Weights of a small transformer language model.
Size: 13 layers, width 192, 6 heads of 32, vocabulary 4096, 6.77M parameters.
Architecture: LayerNorm before each block, learned positions, biases.
MLP neurons of a small language model. Each row is named by its layer, matrix (up: input weights) and neuron, and shows model dimensions 32-95. Each number is 128 + 24 x the weight over its row's rms, rounded and kept within 0 to 255.
After each neuron's rows, "fires on" lists the tokens most often at its 100 highest values on Wikipedia text that the model never trained on. A number after a token or word is its count.

L10.up110 [129 128 122 117 158 119 126 121 132 160 139 155 109 132  97 104 122 150 122 114 101 100 106 161 144  79 101 143 142 135 117 131 159 123 128 132 156  83 154 112 121 181 133 110 133 151 167  79 121 155 132 141 101 103 119 198 124 110 121 139 122 167 139 135]
fires on: "," 25, "20" 23, "rom" 5, " and" 5

L2.up579 [152 137 176 156  84 127 117 137 115 127 137 155 182 153  92  75 142 147 109 119 148  95 118  89 144 113 130 128 167 113 149 123 128 141 112 128  65 153 150 109 122 130 158 128 127 156 142 106 107 123 134 121 165 117 126 124 117 111 179 126 138 140 136 123]
fires on: " de" 45, " ent" 25, " en" 15, " De" 12

L3.up373 [ 46 121 135 142 121 107 119  78 146 110 143 136 115 104 127 177 135  93 128 134 124 134 115 133 103 111 107 160 107  85 131 125 136 115 125 164 102 130 140 118 121 145 153 123 132 122 135 163 151 180 139 141 136 159 112 154  96 124 133 120 121 123 139 102]
fires on: " was" 44, " is" 19, " (" 8, " won" 5, " were" 4

L2.up279 [134 121  98 157 103  79 152 134 163 140 102 164 110 129 130 135 157 125 120 143 159 152 139 149 141 140 111  81 117 115  87 155 162 127 120 125 164 162 117 101 172 108 158 114  93  85 170 160 134 111 136 136  72 102 104 168 120 148 116 111 114 163 153 123]
fires on: " comp" 42, " Comp" 14, "ording" 11, " According" 8, "omp" 6, " said" 6

L8.up335 [154 150 114  76 157 101 107 162 142 114 140 127 124 139 170 111 138 116 140 149 115  84 138 148 123 116 144 137 139 134 134 132 154 130 151 133 138 120  95 137 129 148 162 129  71 109 151 127 144  95 123 162 181 100 114 168 104  64 152 116 115 115 159 113]
fires on: "," 69, "/" 11, "." 11

L8.up720 [161 121 106 118 145 148 147 111 117 122 146 120 145 135  92 105  91 131 147 130 107 117  73 170 127 103 107 113  74 136 139  99 142 102  99 156 138 136 141 142 144 119 120 124  99 121 174 134 133 116 166 160 146 127 107 164 115  99 118 155 118 162 146 106]
fires on: " and" 84

L4.up459 [147 117 128 145 134 161 139 156 135 122  93 122 126 130 124 122 130 136 128 140 162 141 145 145 140 117 148 155 120 178 136 137 118 113 142 128 127 128 115 164 155 128 106 108 113 153 131 116 144 148 127  99 121 120 138 145  88 157 156 107 108 149  89 153]
fires on: "," 32, " and" 11, " |" 6, "19" 5, " (" 5, " also" 5

L3.up121 [123 141 119 121 133 150 130  92  98  80 151 137 102 116 159 136 107 142  77 114 139  99  95 111 146 126 117 119 155 131 135 100 111 179 133 102  99 122 108 152 161 140 152 135 132 133 162 122  95  61 148 168 139 133 107 161 140 131 121 150 141 103 122 118]
fires on: ":" 85, " Genus" 4

L8.up709 [131 130  90 135  85 108 141  98 129 103 147 183 100 146 162 100 106 141 152 142 139  94 105 138 124 143 158  98 105 120 143  82 126 109  79 119  94 103  86 154 126 150 163  96 171 124 171 132  86 108 133 149 140 180 108 126 101 110 155 149 131 122 134 155]
fires on: ":" 23, " Gr" 14, "gen" 8, " An" 5, " such" 4

L6.up233 [132 129  94 157 153 154 145 101 159 180 135 134 134 136 149 109 126 134 112  85 125 122 108 162 133 164 132 119  88 128 126 122 149 149 167 131 122 179 136 121 140 140 136 154 121 111 137 125 145 114  81 199 140 110 126 125 126 133  95 110 131 112 111 169]
fires on: " to" 22, ":" 20, " in" 16, " for" 12, " of" 7, " /" 6

L3.up392 [114  86 116 131  89 103 105 148 106 136 114 136 128 180 138 154 120 133 147 154 133 105 120 110 125 141 112 112  78 131 137 141 135 132 153 133  88 144 123 101  95 126 138 129 142 128 106 147 136 149 132 126 104 128  98 125 107 133 137 128 116 140  87 162]
fires on: "ly" 25, "ively" 8, "es" 6, "ically" 5, "s" 5, "ately" 4

L2.up89 [113 127 142 123 152 124  79 186 175 131 122 132 156 145 147 151 125 117 103 135 110 152 137  75 150 150 109 155 149 140 137 133 148 130 101 159  76 164 102 102 101 137 105 130 107 135 131  80 108 149 125 117 120 126 103 166 162 150 115  96 118 154 154 103]
fires on: ")," 24, " also" 20, " he" 10, " is" 5, " has" 5

L8.up273 [126  96 124 112 131 156 124 107 105 120 131 152 177 161 101 114 162 101 133 109 117 125 146 122 117 150 170 156 136  87 134 124 135 133 143 163 200 132 135 147 127 127 133  88 108 143 152 124 134 149 109 149  78 154 157 140 137 147 178 140 163 124 155  92]
fires on: " D" 11, " G" 11, " E" 9, " B" 8, " K" 7, " A" 6

L2.up76 [ 94  63 132 112 112 164 145 161 145 143 111 153 128 153 134 127  94 118 144 124 127 153 119  94 131 171 145 170 166 101 151 133 148 132 130 139 126 124  79 112 134 119 137  92 148  98 130 164 119 146 154 166 137  82 151 133 107 124 132 129 128 192 148 122]
fires on: "." 53, ";" 12, ":" 6, " Pre" 5, " Best" 4, " Women" 4

L8.up628 [121 121 109 120 165 134 129 143  92 145 119 147 111 134 142 103 125 138 135  98 101 165 148 102 135 126 165 120 112 129  88 134 140 131 140 128  61 116  99 149 106 129  98  79 132  84 120 111 148 156 160 146 167 135 165 114 112 116 130 108 107  96 127 129]
fires on: "m" 16, " " 15, "o" 11, "h" 10, "at" 10, " h" 6

L4.up161 [158 124 123 140 132 133 197 117 135 136 154 112 147 189  99 166  92 143 118 129 106 153 121  99 164 109 123 108 154 131 149 115 155 127 147 118 124  87  99 110 133 134  76 154 108 145 153 103  89  99 143 130  99 115 137 132 132 119 130 163 107 141 127 122]
fires on: " " 21, "." 18, "n" 7, "ty" 6, " |" 4

L2.up122 [118 124 146 156 105 104 108  98 103 164 137 120 102 162 137 126 122 119 124 108 168 172 132 168 144 106 144 114 101 114 165 152 183 127 120 104 141  99  95 170 132 162  88 138 130 108 123 140 104 171 149  71 134 130 114 134 116 100 134 120 144 162 153 115]
fires on: "10" 25, " " 21, "=" 9, "19" 6, "\"" 5

L6.up371 [109 147 159 114 151 146 124 149 105 159 143 143 110  79 126 125 113 127 111 138 147  89  83 134 131 108 162 118 129 135 167 100 154 137 138 163 100 104 127 111 108 117 130 112 136 145 112 124 131 163 158 133 123 105 159 143 113 137 162 128 102 124 150  89]
fires on: " the" 22, " " 17, "-" 14, " in" 14, " of" 9, ":" 7

L2.up295 [125  99 147 158  86 145 167 144 127 108 169 126 131 191 104 101  98 143 138 126 117 120  89 130 156 119 154 125 136  84 135 110 138 155 156 121 129 177 123 155 113 114 135 121 143 131 135 133 121 123 128 164  80 145 109 121 145 149 114 146 150 146 144 158]
fires on: " D" 87, "D" 12

L4.up83 [130 103 122 180 160 127 124 147 112 105 117 137 120 184 157 163 128 117 143 132 126 189  82  96 112 155 145 117 157  95 126 114 138 160 144 116 116  63 127 135 109 108 137 143 126 146 150  98  84 141 140  75 129 126 126 176 145 111 184 145 111 119 120 142]
fires on: "in" 29, "on" 15, "n" 9, "." 8

L2.up464 [115 144 145 108 142 151 114 108 155 113 108 145 160 145 114 101  89 116 155 161  92 126 119 140 121  74 101 143 171 163 135  96 150 123 159 167 128 137 136 120 145 121 119 104 144 126 119  90 132 135 114  88 141 137 163 134 156 142 137 155 155 164 157 138]
fires on: "." 45, "67" 6

L2.up626 [126 115 100 152 146 172 159 163 118 127  97 147 148 143 146 114  92  97  66 143 116 135 133 109 110 115 104 119 158 124  96 129 137 109 140 158 120 100  96 146 115 120 162 143 138 113 143 115 130 123  80 190 125 138 103  98 138 108 110 116 123 125 143 104]
fires on: " Christ" 16, " married" 14, " birth" 10, " grand" 6, " short" 6, "ather" 6

L3.up490 [101 149 147 153 142  99 125 104 193 101 138  88 131  99 149 149 138 101 128  81 165 165  82 122 132 126 141 125 135  93 151 115 134  93 119 146  79 138  92 122 140 138 109 131  85 130 118 128 118 102 111 143 130 171 115 142 134 105 113 129 110 125 171 171]
fires on: " was" 22, " is" 16, " has" 11, " had" 9, " rem" 7, " (" 6

L4.up671 [119 160 128 149 127 177 135 152 153 164 174 154 141  96 141 162 128 139 105 129 137  89 117  94 110 134  83 124 118 151 106 113 121 172 130 144 147  81 104  90 113 135 131 116 145 102 142 127 157 113 130 196 180 122 121 132 155 125 107  99 132 134 151 126]
fires on: " of" 52, " Stan" 4

L8.up344 [145 129  91 130 137 136 102 122 120 152 160 109 159 156  92 132 161  95 121 106 110 104 108 125 114 120 173 181 115 131 101 138  91 118 160  91 168  99 121 144 164 146 135 128 130 123 135  88 137 150 121  69 138 144 123 167 134 145 136 138 143  98  86 121]
fires on: " A" 27, " S" 18, " C" 14, " G" 7, " R" 6, " a" 5

L3.up37 [ 65 137 135  94 141 103 161  48 152 120 122 101 128 113 137 116 130  96 176 110  89 148 125 103 116 144 149 137  94 126 107  88 113 124 110 147 130 143 137 116 122 138 131 113  82 119 124  74 154 120 117  73 127 123 114 125 119 118 117 130 140 130 144 138]
fires on: " (" 22, " is" 21, " was" 10, " were" 9, " compet" 7, " had" 6

L10.up356 [111 110 129 132 171 134 138 138 152 134 141 152 142 165 171 132 127 137 128 116 160 133 120 166 154 112  84 174 123 101 103 123 101 125  95 126  81 106 145 119 123  99  74 119 105 118 105 112 130 162 178 123 168 114 133 134 134 145 104 101  92 164 147 115]
fires on: " " 91

L4.up92 [120  95 136 135 135 110  73 135  86 150 136  96 151 136 107 112 154 143 143 160 108 149  93 108 155 128  83 167  73 111 119  92 121 149 152 165 138 106 133 117 115 100 110 112 129  86 113 142 129 136 102 141 142 114  88 101 134  99 131 108 124  91 132 159]
fires on: "ly" 26, "ially" 15, "ically" 10, "ively" 10, "ually" 8, "imately" 7

L3.up221 [139  93 190 129 131 162 126 121 138 119 155 108 143 118 142 134 127 158  96 111 146 147 114 116 132 110 141 131 117 173 141 131 126 149 143 108  65 124 121 133 128 111 118 119 129 175 146 102 128 141 104 142 139 116 108 194 107 131 149 137 133  64 122 147]
fires on: ":" 43, "ure" 14, "ories" 4, "edy" 4

L2.up37 [103 159 130 137 148 114 100 140 126  55 134 103 131  68 103 114 125 142  92  64 113 141 110 127 128 178 155 122 129  96 119 149 113 120 119 132 144 130 175 112 145 123 135 137 139 120  91 148 135 128 153 163 172 145  97  89 115  98 143 119 118 130 146 134]
fires on: "19" 31, " spec" 8, " sugg" 7, " cont" 7, " " 7

L10.up627 [122 139 137 110 163 121 156 109 117 155 111 156 101 143 124 162 174 132 148  90 170 128 109 114 136  94 151 143 116 133 150 104 138 153 109 117 105  88 149 111 135 162  77 100  90  91  97 116 101 140 144 144 141 119 156 100 143  78 158 106 145 146 150 108]
fires on: " " 79, " d" 7, " s" 7

L3.up747 [ 96 121 145 111 132 129 142 108 153 112 104 100 119 130 123 149 149 141 102 104 152 131 141 105 170 111 143 135 132 139 128  95 112 162 126 149 115 113 141  89 114 109 135 118 128 118 138 156 157 152 201 142 131 124  92 123 157 122 186 130 174 145 148  92]
fires on: " " 61, " it" 4, " have" 4

L8.up290 [131 149  89  86 112 141 172 127 132 117 139 155 140 119 162 153 121  89 106 147 107  98 141 137 125 122 133 116  78  87 118 131 131 131 139 167  81 121 119  93 122 122 104 122 102 156  92 141 145 144 127 118 154 166 146  79 117 184 144 153 124  89  86 151]
fires on: " S" 61, " |" 5, " (" 4, " s" 4, "art" 4

L3.up432 [163 121 161 162 129 127 119 120 129 136 116 143 141  98 119 130 159 166 152 113 139 138 127 166 132 136 135 147 123 157 149 121 150 175 145 155 100 156  79 150  66 112 151 106  97 165 134 140 164 163 138 116 116 125 145 122  92 148 104  98 144 115 133 151]
fires on: ";" 32, " and" 21, "," 11, " at" 10, " for" 5, "ed" 4

L3.up135 [162 190 124 135 155 106 139 157 134 105  79  96 139 108 111 135 107 126 137 106 150  78 119 173 127 116 121 113 134 172 171 150 172 129 156 141 118  85 106 129 105 100 150 150 124 133 120 150 156 133 162 137 142 100 145 136  92 105 133 151  98 122 159 128]
fires on: " that" 14, "s" 14, "/" 9, ":" 9, "," 9, "-" 6

L3.up728 [165 101 132 125 133 149  97 154 127 139 116 128 111  93 118 119  99 109 110 147 149 110  98 138 151 151 123 148 140 139 179 178 113 132 147 122 106 143 101 119 100 132 135 113  94  84 128 129 100 123 181 138 144 106 146 146  92 126 164 164 191 135 144 145]
fires on: ";" 42, ":" 41, "." 4, " " 4

L2.up376 [117 124  85 172 139  72 110 126 172 108 106  96 141 119 119 166 102 157 136  76 117 104  87 138 148  99 108 139 122 148 133 169 113 146 149 112 103  99 137 136 135  97 125 117 122 151 140 159 127 120 152 132 116 102 131 117 148  58 165 146  99 125 119 106]
fires on: ":" 20, "-" 13, "2" 9, "E" 7, " those" 6, "4" 5

L8.up31 [161 133 128 100 174 128 143 143 131 133 122 113 136 125  92 162 130 140 121  65 128 122  84 145 164 153 144 136 145 151 147 123 145 102 160  94 129 138 128 111 161 136 127 148 118 119 134 110 110  82 134 113  96  91 169 150 114 146 146 139 143 113 136  88]
fires on: "." 30, "A" 8, "W" 6, "O" 6, "==" 6